python train.py --num_hidden_layers=14 --hidden_size=192 --num_attention_heads=6 --num_key_value_heads=6 --head_dim=32 --intermediate_size=1024 --vocab_size=1024 --hidden_act="swiglu" --norm="rmsnorm" --norm_place="pre" --norm_eps=1e-05 --positions="rope" --rope_theta=77800.0 --rope_fraction=0.25 --qk_norm=false --attn_scale=0.177 --bias="none" --tie_word_embeddings=false --parallel_block=false --init="normal" --init_std_qkv=0.044 --init_std_o=0.00831 --init_std_up=0.044 --init_std_down=0.0036 --optimizer="laprop" --learning_rate=0.00207 --beta1=0.9 --beta2=0.98 --weight_decay=0.13 --lr_head=0.00974 --max_grad_norm=1.0 --warmup_steps=360 --schedule="wsd" --decay_fraction=0.917 --decay_shape="linear" --final_lr_fraction=0.02 --batch_tokens=131072 --max_seq_len=512 --doc_mask=true --z_loss=0.0001 --train_tokens=753100000 --max_steps=5746 --dataset="wikipedia_en"
MLP neurons of a small language model. Each row is named by its layer, matrix (gate and up: input weights; down: output weights) and neuron, and shows model dimensions 0-127. Each number is 128 + 24 x the weight over its row's rms, rounded and kept within 0 to 255. A neuron's up and down rows have the sign that makes its largest values positive.
Before each neuron's rows, "fires before" lists the tokens most often just after its 100 highest values on Wikipedia text that the model never trained on; "fires on" lists the tokens most often at its 100 highest values on Wikipedia text that the model never trained on.

fires before: ", ", ". ", "\n", ".", "c", "h"
fires on: "es", "ers", "s ", "a", "ates", "ents "
L4.gate381 [130 138 113 120 133 116 161 151 146 116 109 139 127 146 102 129 116  89 167 165 123 112 116 128 101 146 141 110 173 151 117 149 110 102 147 120 188 146 118  66  97  78  97 134 132 126 152 148 141 124  80 138 131 130 109 129 134 107 122 145 131 148 130 129 158 150 118 124 130 170 163 141 153 112 115 132 141 199  89 148 134 126  79  93 145 157 133 118 112 102 139 150 134 109 124 110 101 139 106  91 128 115 117 152 120 142 111 140 115 118 156 114  93  79 172 142  88 107 133 106 140 151 128 115 110 134 113 124]
L4.up381 [106 189 115 117 137 128 154 158 147 134 108 118 120 112 118 122 111 103 138 131 123 122 103 180  90 106 135 134 136 120 161 174 148 137 153 115 146 136 141 120 106  97 158 147 127 125 125 148 172 137 171 122 160 127 114  95 151 117  73 108  86 137 145 108 161 154 136 110 145 142 143 111 144 127  88 104 160 158 105 122  80 154 116  85 143 119 103 164 120  94 137 148 108 103 136 104 144 129 150 136 118 110 155 146  88 111  93 138 135 148  97 128 110 115 134 145  99 123 143  81 147 156 129 101 105 155  79  75]
L4.down381 [126 152 130 132 132 177 102 164  90 104 117 127 144 130 138 135 118 168 150 135 125 129 162 119 122 148 147 162 108 125  98 154 157 127 121 145 107 143 157 150 151 117 128 114 113 134 115  80 182 139 138 158  98 138 170  87 138 118 115 128 141 121 124 128 145 106  93  16 118 106 117 166 135 109  72 109 141 111 127  91 124 115 120 154 168 135 145 145 136 132 124 155 128 147 150 166 137 132 110 156 121 160 128 125 124 127 144  99 124 126  98 152 113 148 116 144 117 145 140 123 153 105 109 128 114 129 116 139]

fires before: "\n\n", "te", "\n", "ue ", " ", "st"
fires on: "===", "| ", "it", "==", "ag", "te"
L6.gate469 [133 124 138  96  87 155 112 128 165 164 134  99 131 113 116 137 155 140 156 143 158 134 114 130 168 126  81 178 135 131 118 132 130 135 168  98 149 137 134 117  75 100 118 122  73 120 154 137 123 131  92 189 142 118 146 108 102 151 152 119 146  74 145 122 186 157 106 135 132 113 142 113 148 136 183 115  67 117 153 146 108 111 149 150  73 165  86 119 110 120 155 110 128 130 155 105 162  93 128 153 127 109 122 102 110 105 140 124 121 129 139 146 128 112 144 123 144 144 169 148 132 104 130 118 121 139 141 149]
L6.up469 [118 105 129 119  88 110 119 105 170 123 120 129 136  98  83 156 101  91 125 161 161 163 135 161 144 130 155 106 123 125 168 154  94 178 157 128 131 123 120 141 116 124 112 122 114 123  94 176 142 153 100 175 114  94 155 103 110 144 130 131 141 154 107 103 119 148 116 138 138 137 142 117  86 126 125 108  64 129 142 108 153 132 104 129 129 108  97  94 109 172 111  83 105 147 139 162 140 136 113 140 146 136 175 149 149 117 135 131 143  86 119  98 136 148 129 139 118 164 145 149 106 115 157 152  97 110 145 125]
L6.down469 [ 91 114 155 120 110  97 144 127 122 124 112 109 134 130  90 152 107 134 130 122  83 136  70 131 172 126 140 138 108 120 117 132 119 130 141 155 146 127 117 139 109 140 132 120 127 121 119 105 136 181 100 146  98 117 166 108 119 117 134 146 104 163 136 144 160 144 124 219 141  98 148 152  94  78 134 122  96  80 108 113 144 138 115 105 111  98 150  87 121 150 144 101 109 140 175 147 135 148 102 169 131 118 143 138 110  88 143 140 111 105 112 142 127 158 137 168 115 115 122 143 106 124  99 193 145 110 123 106]

fires before: "ies ", "c", "ies", "v", "i", "y"
fires on: "ser", "Fran", "Ser", "Jul", "Nov"
L2.gate630 [150 139 144 124 115 164 161 176  97 148 149 121 128 107 123 110 148 140 130 179 160 141 136 122 152 142 116 159 147 109 118 164 180  95  88 144  73 170 100 105  65 130 141 142  86 125 159 142  95 147 120 147 165 149 125 146 133 102 137 123 129 135 137 121 105  92 146 129 150 123 147 133 106  83 191  97 171 127 136 109  92 114 124 130 139 133 104 129 122 105 170 138 127 116 124  91 123  79 137 118 134 128 118 130 115 146 119 157 120 139 120 109 142  95 118 156 135 177 145 141 110 119 100 138 158 117 129 135]
L2.up630 [168 142 102 135 128 175 131 149 109 158 111 135 135 123 165 110 140 112 105 148 171 141 145 109 159 129 149 173 164 115  99 164 180 150 116  98 110 173 135 112  94 185 132 131 124 155 135 164 132 138 117 139 172 118 130 123 158 151 111 124 125 147 179 124 108  93 165 133 133 123 150 164 169 125 126 106 161 124 111 147 110 123 103 126  94 147 141 103 147  88 138 152 114 164 135 130 135 111  98 134 159 133 123 145 128  85 153 120 123 150 179 145 121 104 123 184 181 158 131 136 104 138 118 107  98  93  93 166]
L2.down630 [145 143 127 169 151 146 120 125  74 115  95 132 124 129 150 137  95  92 124 150  97 129 148 137 105 114 131 158 143 114 116 154 139 155 148 158  93 152 178 146  98 172 171 148 125 111 129 159 130 135 108 137 176 127 118  61 160 159 145 138 128 143 160 107 114 114 171  70 156 131 117 156 160 100 157  92 149  96 105 153 112 146 111 140 110 113 149 125 178 129 106 130 123 117 144 100 145 128 140 109 128 105  95 109 102 133 116 146 169 145 184 140 146  84 129 144 158 112 116 120  97 104 119 116 124  88 144 128]

fires before: "th ", "il", "y", "ild", "x"
fires on: "bo", "bu", "op", "ra", "and "
L5.gate779 [128 127 163 162 105 108 116 101 160 171 132 146 154 102 114 125 101 133 136 155 159 123 167 144 131 128  91 180 135 163 118 160 142 157 152 120 111 119  79 123 112 139 132 103 103 109 117 161 130 114  93 150  92 130  92 135  87 160 125 102 135 129  77 114 135 105 123 118 109 120 145 124  84 141 160 112 119 129 138 119 109 147  69 182  86 137 125 132 137 121 112 122 111 141  57 100  94 110 133 119 114  90 121 111  93  97 101 133 115 111 130  91 135 112  78 107 138 123 143 125 113 116  95 126 126 123  88 121]
L5.up779 [125 151 155 114 108 106 152 142 143 162 106 126 132  93 130 125  87 156 191 115 176 138 123 121  70 101 158 154 175 106 141 126 129 116 120 132  85 108 145 118 107 138  89 141 125 135 165 139  85 112 114 147 139 118 118 110 140 146 123 162  91 117 140 182  77  96 153 138 117 145 146 101 116 139 142 144 107  96  96 138 127 183 163 126 124 129 125 108 155 175 126 111 116 143 116 139 110  98 162  81 120 150  94 166 136 131 118 123 147 129 133 133  97 103 162  95 106 117 178 179 157 136 140 111 147  96 133 115]
L5.down779 [125 125  91 119 164 153 120 109 112  96 110  86 149 126 117 127 128 144  96 116  84 126  95 185 113 149 147 126 149  87 149 124  96 158 132 122 118  79 158 111 116 144  87 143 117 128 113 133 163 104 183 148 146 117 186 104 124 122 129 116 131 135 132 126 128 142 141  71 141 133 126 128  65 145 140 111 111 133 169 133 148 117 128 134 122 140 129 119 150 132 131 125 126 145 115 131 134 110 140 129  85 115 151 134 113  97 119  91  57 117 143 132 138 103 131 125 153 132 115 123 141 115 127 124 133 126 123 148]

fires before: "il", "tion ", "th ", "ild", "tion", "d"
fires on: "bu", "struc", "fac", "bo", "produc"
L2.gate52 [133 115 135 132 124 100 102 144 120 110 166 150 134  81 117 128  96  85 140 132 152 134 136 129  87 118 132 157 125 134 195 195 101 121 171 107 125 129 109 155  83 140 139 114 151 160 133 127 118 102 130 134 121 155 114 130 144  99 103  91 127 106  97 104 106 139  89 165 132 142  81 169  95 114 175 141 121  80 141 109 135 130 124 157 175 122 154 137 111 146 104 109 124 137 127 118 147 138 162  79 100  91 138 118  98  97  97 165 102 109 135 123 135 102 163 139 146 149 131 122 123 117 104 122 127 100  89 135]
L2.up52 [ 77 133 120 150 134 138 148 135 160 128 124  80 166 121 116 139 120 114 157 112 169 121 126 211 102 138 177 122 112 150 120 151 101 112 111 148  98 136 130 144  99 105 130 133 125 117 160 164 104 126 138 115 134 144 106  92 140 170  73 169 153 127 103 124 141 117 133 134 121 148 133 131 121 144 104 143 110 124 101 110  62 135 179 136 133 159 135 110 119 137 173 120 101 129 126 128 117 116 135 149 148 143 120 142 143 145  96 124 141 140 103 129  97 118 145 143 134  75 146 107 114  79 113 109  49 145 104 152]
L2.down52 [ 86 168 112  84 140  92  96 127  87 172 113 149 159 143 125  94  94 134 128 138 123 105 165 172 106 152 154 115 106 125 159 182  81 112 153 149 151 121 145 164 153 158  95 167 146 159  85 129 130 158 107 118 136 149 131 144 141 163  98 154 116  90 119 139 106 134 131 147  91 135 115 127  91 133 133 104 109 113 135 119 105 124 151 150 145 159 141 145 141 116 126 186 118 155 112 121  96 123 144 112 148 105 137 126 149 187  76 100 131 121 117 129 154 122 157 149 100 135 101 159 136  98 118 153 143 118 102  98]

fires before: "| ", "(", "|"
fires on: "i ", " ", "o ", "s ", "t ", "a "
L6.gate32 [152  98 129 128  65 124 124 128 130 102 128 128 122 133 140 156 101 158 107 123  99 103 167 163  99 132 169 138 164 125 113 128 134 121 130 120 108 165 158 161 102  96 164 118 132 108 129 153 134  90 127 145 141 155 106 149 129 160 128 119 129 126 114 125 119 122 124 126 169 130  94 139 158 136 150 142 173 128  82 123 163 103 116 177 132 134 118 193 121  66 104 137 102 200 114 130  97 146 151 148  98 121 132 125 123 149 111 114 130 118 119 100  74 128 161 111 140 141 145  99 117 109 124 150 130 148  97 154]
L6.up32 [117  97 162 156 127 171 128  83 111 112 118 136 128 139 128 138  98 121 132 141 124 180 137 163 130 117 114 133 168 150 140  96  87 154 133 150 171 103 122 124 135 147 164 107 157 114 123 148 121 139 104 114  86 132 103 149 119 116 163 103  86 116 136 138 135 102  83 139 104 120 100 130 162 179 124 126 147 158 139 125 143 131 141 133 165 152 133 102 127 125  98  95 126 133  96 134 117 102 102 126 175 184 142 100  99 118 124 152 141 117 113 178 115 128 131 127 141  86 146 109  99 152 109 147 112 180 129 159]
L6.down32 [132 118 127 122  98 123  92  88 148 132 127 116 144  96 159 132 125 131 154 124 121 104 101 142 129 107 149 161  93 132 168 100 118 125 123 141 110 147 140 137 115 122 130 135 112 146 123 120 157  88 113 142 135 103 142 132 142 112 115 136 140 117 117 139 123 161 135  85 130 128 160 144 121 122 141 121 137 114 165 139 115 149 158 125 130  95 111 156  77 125 123 143 102 144 161 119 116 124 124 149 103  89 136 136 129  97 141 133 111 127 123  75 166 136 126 131 132 170 100 126 165 122  79 152 149  91 136  68]

fires before: " ", "with "
fires on: "| ", "est "
L9.gate196 [179  78 121 150 149 109 110 131 144 139 136 125 122 169 125 101 136 127 161 139 138 153 105 170  91 160 135 118 165 153 141  87 117 118 143  87 174 102 127 113 104 115 109 118 103 142 120 133 123  96 118 159 174 118 127  90 134 145  98 126 164 163 143 142 132 143  78 144 128 119 119  92 129 125 153 129 112 144 156 136  87 108  97 160 111 157 108  92  91 112 130  83 123 148 131 167 105 152 132 135 123 165 134 149 154 144 142 105 125 133 120 115 137  71 119 150 134 165 166 119 129 139 149 174 173 140 135 132]
L9.up196 [119 105 132 141 118 101 149 116 143 120 109 108 153  95 126 111 107 129 135 103  55  65 124 156 135  95 138 137 134 139 100  93 139 145 147 142 126 150 151 190 129  97 128 169 138 109  73 175 123 119  99 138 153 121 152  99  97 153 126 172 156 103 110 118 138 162 149 160 159 109  98 131 111 146 111 112 112 136 148 121 114 180 132 111 134 143 172 138 110 127 135 135 111 125 131 141 195 108 133 146 119 134  85 165 121  88 150 118 127 126 125  84 122 134 130 131 127 153 163  98 139 135 150 123 104 115 123  92]
L9.down196 [163 115 125 106 101 145 127 114  86 107 140 144 148  86 129 121  89 118 106 102  85 131 130 155 118 146 106 139  77 148 112 119 100 101 128 135 176 134  90 143 133 142 148 152 116 128 163 121 157 143 135 126 155 176 137  98 158 146 139 149 130 123 134 114 125 104 122 104 169 172 113 137 126 105 113 163  65 144 121 125 119  77 141 112 149 116 147 151 135 109 180 136 140 118 149 110  99 134  96 173 122 148 167 121 129  98 152 136 138 122 122 175 131  83 132 124  98 170 103 101 139 134 122 136 153  97  86 150]

fires before: "ter ", "b", "tic", "en ", "s", "m"
fires on: "Af", "cri", "ac", "pres", "Wh", "inc"
L2.gate937 [121 113 131 134 115 123 134 119 127 145 154 144 102 172 102 106 118 144 131 174 109 172 127 157  61 110 132 124 160 123  76 120 126  92  80 143 100 129 146 101  79 145 127 125 117 119 120 126 112 145 119 132 107 155 129 170 157 125 150 108 125 153 132 143 135 129 125 146 134 145 111 151 150 119 159 157 104 113 153 145  92  93 104 113 149 155 144 149 117 121 126 141 124 120 129 133  98 102 126 149 110  78  98 181 119 141  99  98 129 125 109 137 174 127 169  98 117 104 155 141 107 132 105 101  94 144 123 129]
L2.up937 [177 124 122 171  80 146 139 105  78 116 143 144 133 121 131 124  91 135 168 126 147 141 103 151 137 136  69  72 156 123 168 135 108 122 163 112 141 125 118 141 122 141 103  88 116 161  98 125 124 144  96 132 131 167 144 137 118 145 143 125 136 126 151 115 159 156 179 142 137 114 127 121 112  91 153 105 103 125 125 170 110 159 114 160 108  94 114 140 142 109 120 128 135 115 146 125 143 153  84 150  65 116 122 129 136 115 121 155 101 146 101 126 180 103 122 103 154 128 153 137 114  80  86 124 124 160 131  95]
L2.down937 [119 182 128 191 100 116 108 135  77 110 147 121 128  91 163 112 107 135 158 173 146 111 162 161 122 126  96 132 130  84 151 141 127 149 114 110 108 158 142 103 105 123 100 107 147 153 107 133 107 136 150 111 118 138 121 106 157 160 129 131 158 107 120 118 145 110 155  83 105 124 105 113 137 113 184  99 124 131 106  95 127 128 153 129 105 120  92 147 122 115 102 128  97 110 149 139  92 148 146 117 136 135  94 112  99  86 132 138 140 140  80 114 137 102 111 112 140  74 126 158 152  74 107 123 144 111 119 116]

fires before: "of ", "the "
fires on: "of ", "t ", "on ", "all "
L10.gate79 [110 159 151  99 138 125 176 136 145 106 150 165 117 116 118 151 145 151  88 161 103 115  96 111 104 115 100 108 152 153 129 119 148 114 133  97 121 145 125 143 125 104 110 129 185 122 142 158 130 110 168 146 108  96 132 134  85 170 177 103 127  83 129 138 106  91 124 110 116 130 121 130 133 147 103 107 186 129 121 121 120 102 113 161 117 132 151 125 161 121 146 104 105 115 131 140  69 102 105 111 130 119  86 135 106 154 109 151 117 144 150 132 135 142 162 141 148 119 125 130 157  78 116  47 112 158 170 161]
L10.up79 [145 158 169 124 105 149 162 151  98 144 102 158 124 103 126 133 123 124 101 148 129 105 112 155 152 115 142  61  79 143 151 120  98 148 135 104 166 122 133 133 131 113 132 147 116 128  92  93 156 112 141 149 138 116 158 144 162 149 125  97  73 124 134 148  81  76  95 123  85  92 176 148  92 173 138  97 122 165 140 126 134 142 110 154 115  99  99 119  84 163 132 163 106  94 161 140 123 158 153 134 119 138 140 141 127  83 120 119 129 140 118  93 127 110  93 123 109 132 147  88  81 118 108 109 160 137 128 114]
L10.down79 [ 88 118 131 141 134  93  78 116 140 121 152  85 137 126 139 148 118 113 118 115 153 142 125 135 135 138 112 154 120 105 131 131 143 107 131 131 120 122 143 147 109 133 129 129  83 133 142 154 114  11 150 104 134 142 107 137  99 113 136  92 116 139 126 131 130 113 136   0 129 144  95 125 144 154 116 114 146 110 121 111 134 122 137 134 139 106 107 133 113 132 125 133 131 174 126 133  97 142 120 143 104 128 135 130 150 158 146 109 136 157 106  91 155 119 119  99 138 130 151 141 118 117 145 127 107 164 120 106]

fires before: "\n\n", ")", ", ", ". ", "\n", "ent "
fires on: "\"", ":", ".", "sid", "ari", "s"
L4.gate511 [134 162  89 150 146 115 139  51 134 159 124  94 145 146  88 121 129 110 144 162 110  86  93 126 115 151 175 151 128 159 101 169  95 130 138  99 192 137 140  75 124 153 112  96 163 102 157 147 140 107 132 127 114 162 139 118  87  92 119 112 138 165 145 107 126 125 122 126 156 135 122 147 117 134 123 119 125 108 110 161 129  92 122 131 143 112 115 131 117  85 121  93 148 137 124 135 130 133 145 108 112 139 103 162 159 122 139 112 138 155 139 112 113 127 138 131 112 108 134 124 137 149  98  86 141 154  98 132]
L4.up511 [172 157 143 119 116 164 143 132 129 131 104 119 130 143 141  87  93 159 144 142 120 121 111 151  83 120 113 142 135  83 158 135 181 105 129 127 143 104 116 167 152 150 109 121 152  89 163 131 113 119 133 156 142 129 153 139 139 147 144  84 119 117 125 105  99 119 136 132 136 113 160 166 167 128  94  73 131  58 137 105 150 152 140 123 128 114 168  85 102 136 153 104 180  77 175 157 157 144 129 142 115 148 144 180 168 119  87 143 103 135  96 165 145 114 153 115  93 113 123 152  93  93 131 145 104 103 132  71]
L4.down511 [154 136 141 152 126 129 105 137 121 135 123 153  74  94 102 112 119 107 139 140 128 191 144  80 121 160 117  60 138 137 127 162 177 164 144  88 133 121 133 132 108 117  84 122 117 148 109 136 153 165 112 108 105  97  98 174 122 129 119 103  87 113 114 147 105 169 120  92 149 139 124 134 105 120 105 134 104 137 141 141 120 180 137 111 142 127 148 112 129 130 138 175 142 140 117 111  86 116 101 134 122 171 134 114 115 123 157 170 172 152 115 125 143 137  83 111 144 113 107 146  70 122 123 113 144  84 135 137]

fires before: "\n\n", "to ", "\n", "of ", "on "
fires on: ".", "\"", "al ", "ed ", "ing ", "us "
L5.gate879 [145 129 130 158 130 140  80 133 199 103  95 114 132 118 104 135 130 123  76 129 120 121  84 133 121 143 149 126 113 110 109 102 114 111 122 112 121  98 119 127  92 111 130 105 152 130 165 117 133 120 104  93 120 144 131 123  91 128 104 157 112  99 124 141 144 122 146 108 128 143 123 153  53 127 150 132 155 130 156 126 136 165 113 105 125 109 129 123 105 118  91 106 156 150 137 114 109 130 137 109  84 108 129 136 138 136  85 149 149 158 106 143 134 154 157 147 112 129 140 109 116 175 114 164 139 147 143 149]
L5.up879 [167  97 162 114 134 115  86 111 131  88  93 149 128 145 114 138 144 102 142 156 134 105 164  91  61 136  99 105 181 101 137 173 175  99 157 130 153 105 153 134 184 105 113 114 148 153 135 100 106 132 153 100 136 121 124 128 114 148 148  84 159 138 114 131 141 109 111 136 185 101 151 113 156  83 132  98 115  97 114 144 119 128 119 118 140 110  98 149 113 156 139 119 157 129  79 154  91 113 117 130 160  95 112 137 162 157 137 132  81 106 143 113 152 106 128 111  96  89 125 122 147  82  88 109  96 129 131 110]
L5.down879 [ 93 194 157 155 125 166 140 124 108 100 123 145 102 126 142 121 111 111 150 132 143 143 122 114 175 129 136  97  95 122 124 132 121 120 147 147 107 101 140 141 100 100  97 178 127 134 108 195 150 127 150 156 126 140 116  84 122 100 139 129 121 127 134 117 156 135 113 154 100 139  81 147 121 153 137 136 150 168 142 113 147 142 107 133 133 155 148 157 110  82 110 112 124  96 122  53 144 114  74 113 133 128  95 106  95  98 126  89 149 101 127 111  88 108 151 102 151 133 136 131 123 172 154 135 119 156 132 157]

fires before: "| ", ", ", ". ", "(", "and ", "\n"
fires on: "a", "a ", "land ", "s ", "y ", "ia"
L6.gate567 [138  93 104  75 119 122 136  98 130 122 111 121 155 116 109 177 128 135 146 146 140 124 123 153  70 150 183 164 112  90 128  87 117 157 114  83 138  95 136  88 130 110 143 165 154 140 139 159 150  96 119 166 126 133 156 136 112  91 139 146 138 162 148 156 113 120 114 142 181 132 115 159 144 172 116 143 135 147 113 136 149 112 124 133 109 159 104 143  86  84 126  98  70 135 107 104 105 162 116 122 158 143 134 135 147 132 100 132 143 133 146 150  59 147 191 117 111  79 142 126 146 151 116 125 138 153 146 125]
L6.up567 [191 131 152 149 114 116 126 107 113 144  94 135 133 138 141 144 132 123 151  99 119 134 147 131 116 164 136 118 147 149 154  75 103 185  84 135 167 129 103 157 126  92 181 152  86  97 143  86 118 142 131 129 125 167 142 157 154 116 135 145 117 120 104 105 149 143 113 119 125  78 137 150 116 121 119 153 128 114  96 123 102 141 122 129 123  98 101 161 100 107 135 154  85 119 180 115 110 135 119 142 117  94 151  89 103 134  95 113  75 164 109 187  98 119 145 134 124 136 134 122 117 140 108 144  83  77 134 136]
L6.down567 [121 111  95 105 141 152 112  87  96 127 119 101 105  88 107 109 122 124 115 146 139 143 137 124 153  95  78 164 107 109  79 173  98 144 204 118 115 159 132 144 130 144 103 124 168 149 141 133 121 140 136  91 135 126 133 154 161 138 125 125 120 174 148 108 152 120  87 120 114 154 137 108 116 138 174 123 138 128 131 117 136 102 111 109 154 118 141 170 134 159 121  87 162 150  87 129 152 111  87 122 126 107 107 117 144 127 114 173 136 131 177 118 143 132 109 110  93 151 109 128 110 138 125 150 155 149 110 132]

fires before: "ies ", "ies", "v", "y", "i", "t"
fires on: "ser", "Pro", "Jul", "Ser", "Nov", "ter"
L2.gate772 [142 136 119 116 115 123  81 153 119 153 129 155 135 157 167 116 147 151  94 130 145 120 137 138 139 128  92 101 130 117  93 115 108 108 101 157 127 202 120  74  99 108 166 105 138 142 143 118 118 143 156  96 119 186 129 139 182  95 116 153  97 174 122 117  65 136 130 104 120 119 160 107 130 105 163 120 149 121 140 134 127 150 124 142 118 142 141 110 138 152 159 152 131 136 108  93  99 105 184  93 116 127 105 140 170 133 150 154  98 149 106 164 162 140 146 138 154 110 122 109 106 123  85  89 198 129 176 142]
L2.up772 [113 141 133 133  88 136 108 156  82 107 168 121 129 121 119 134 129  88 112 128 148 137 126  54  93 137 138 149 175 110  95 152 147 131  97 105 116 161 100  98 105 145 119 126 110 168 182 133 103 171 119  92 167 139 118  99 101 151 160 140 165 152 105  94 128 110 180 123 134 155 140 118 144 124 141 108 187 128 115 128  90 147  95 109  97 140 134 103 137  86 151 153 114 133 129 112 114 166 119 143 165 136 176 131 105 172 164 117 118 154 143 103 128 134 149 150 137 140 115 126 139 103 127  80 129  81 150  94]
L2.down772 [134 117 114 133 117 114 108 161 102 120  97 122 143 123 165 164 141 136 137 117 138 140 129 163 140 134 134 109 104 117 101 153 171 139 133 160 137 151 125 114 117 100 115 148 104 145 148 140 110 141 117  88 125 178 121  69 140 126 128 138 128 115 148 144 135 123  88  36 115 175 134  94 111 124 152 108 149  94  99 128 137 141 120 129 100 136 136 125 179 172 130 114 123 152  98 103 117 106  96 129 108 128 115 139 119  84 156 138 149 170 123 153 126 162 151 154 132 142 160 150 144 113  83 101 148 127 129 127]

fires before: "st ", "t", "ly ", "s"
fires on: "ain", "ear", "outh ", "For"
L2.gate823 [ 99 122 109 109 154 120 107 127 158 101 152 134 130 129 147 122 115 152 118 136 160 102 132 127 121 124 122 125 143 109 132 103 119  98 149 149 131 105 125 126 112  96 201 122 128  79 158 141 112 157 127  93 121 116  93 127 111 109 118 149 203 103 122  94 156 150 140 128 139 138 138 155 118 107 166 113 100 136 127 129 114 129 126 122 183 123 139 102 140 156 135 118 104 169 124 130 111 143 160 155 156 130 116 143 127 100 165  85 127 126 120 155  65 157 105 183 128 117 156 129 107  99  94 138 161  98 156 106]
L2.up823 [124 134 108 126 148 114 100 102 136 111 120 108 124 101 122 107 106 132 111 181 115 118 117 114 149 131  98 158 136 129 124  86 148 117 132 117 108 137 130 132 135 123 110 136 140 135 119 103 104 156 157 101  74 115 105 105 129 153 153 153 100  84 129  77 136 140 113 126  95 113 131 138 159 151 146 156 123 154  80 140  95 164  92 190 124 130 139 123 138 161 131 149 154 176 177 130 118 144  96 168 155 158 155 142 103 120 158 116 120 150 106 217 132 130 123 175 124 152 168 105 116  99 111 139 158 122 174 170]
L2.down823 [123 132 111 105 114 138 140  73 177 130  90 141 124  84 157 114 117 181 146 145 117 139 145 126 115 136  90 139  71 129 111  85 170 108 121  97 150 139  96 147 126 134 141 122 117 163 129  80 119 127 114 144 126 104 123 121 130 172 138 147 103  99 121 175 170 132  96  55 128 117 143 123 153 148  89 145 153 145 138 126 124 129 100 142 103 122 166  99 150 138 130 129 172 159 141 145 110 116 121 144 154 156 134  95 132 125 137 137  80 129 114 125 131 120 141 107  95 129 121 130 144  98 114  72 132  99 118 136]

fires before: "the ", "a ", "from "
fires on: "ed ", "on ", "ated ", "to ", "of ", "for "
L9.gate80 [146 119 135  64  86 102 118 168 112 127 156 171 151  83 114 112 135 110 140 103 104 126  96 132 144 165 127  92 123 187  99 138 117 111 146 126 124 127 146 108 135 105 161 110 154 141 144 174 137 132 189 122 126 130 131  99 126 138 115 108 110 116 133 144 156 108 157 153  97 155 143  98  83 176 145 146 117 153 168 153 105 108  75 117 114 152  96 138 161  84 130 136  93 106 130 129 161 128 118 157 160 132 102 123 142 117  92 123 146 113 148 122 157 184 143 104 109 140 157 133 123 120 143  98 120 140 142 139]
L9.up80 [145 128 141 112 120 138 172 154 123 126 128 154 113  80 110 156 103  93 148 126 137 129 144 176 142 104 115 141 112 104 134 182 159 151 149 123 115 149 172  91 122 122 165 108 110 114 118 116 154 120 119 145 121 116 137 153 143 101 121 168 120 119 129 129 103 103 108 128 138 138  88 156 109 151 128 130 110 112 115 160 159 129  70 147 125 134 131  88 119  96 142  95 154 110 108  83 108 126 108 105 162 128 123 158 113 114 138 152 107 117 124 174 132 129 182 142 104 149 115 124 156 143 169  79 147 133 114 154]
L9.down80 [129 145 120 121 153 132 117 122 127 119 146 119 121 188 115 128 168  94 153 127 113 155 122 134 149 133 127  83 136 106  92 129 123 135 124 110 100 124 109 147 111 147 143  77 146 169 143 157 126  77 105 110 121 156 126 137 113 145 113 101 114 135  98 144 135 129 103  72  88 121 125 118 115 139 121 153 135 112 104 110 129 131  98 129 152 135 171 176 143 128 136  61 138 121 138 135 130 119 117 103 150  86 120 132 137 176 120 166 137 121 165  96 110 157 109 157 155 126 162 123 122 152 181 131 113 131 146 134]

fires before: "n", "tic", "ned ", "b", "m"
fires on: "cri", "sig", "ri"
L2.gate270 [118 132  95  99 152 130 135 133 135 175 166 151 125 147 135 128  75 125 129 164 104 154 141 149 185 138 120 115 135 105 122 126 121 120  91  91 130 130 129 117  84 129 184 134 154 116 115  93 108 146  74 181 108 139 112 141 149  93 134  74 113 145 149 100 124 137 140 146 157 135  94 140 152  96 124 143  97 167 109 133 113 141 135  96 168 116 138 144 157 125 144  91 114 125 147 124 132 113 131 165 119  75 129 115 153 129 165 134 124 132 131 125 127 125 124 125 191 163 123 133 146  86  93  72 119 159 159 149]
L2.up270 [144 110 138 136 112  87 193 117 143 136  74 127 120 155 159  77 140 113 148 101 151 135  85 165  93 128  94  97 128 133 101 128  95 106 107 139 147 167 142 162 105 102  99 134 112 129 124 101 117 121 132 106 166 155  72 142 161 101 134 107 134 114 130 150 136  84 130 134  91 135 139  77 138 137 153 132 150 138 126 121 132 105 179 149 122 135 126 135 122 145  92 110 103  87 138 131 121 164 145 106 164 144 116 105 117  86 110  80  97 112 125  79 116  77 125 121 136 142 129 124 124  88 114 137 110 126 111 119]
L2.down270 [163 108 155 127 140 119 174 109 129 106 154 114 153 121 156 111 146 145 136 125 156 116 119 137 123 132 119 176 109  61 124 134  86 117 155  85 106 145 111 154 142 131 143 148  66 133 114 136 140  90 125 120 165 145  93 140 123 124 126 107 134 130 147 192 162 143 117 196 137 106 126 138 138 135 154 127 134 128 139 114 133  89 159 167 118 157 119 145 158 142  85 101 128 112 139 158 139 153 128 132 128 141 100 112 109 118 136  92 145 121 127 136 138 131 122 117 108 126 106  95 107 113 122 136 122 149 114  88]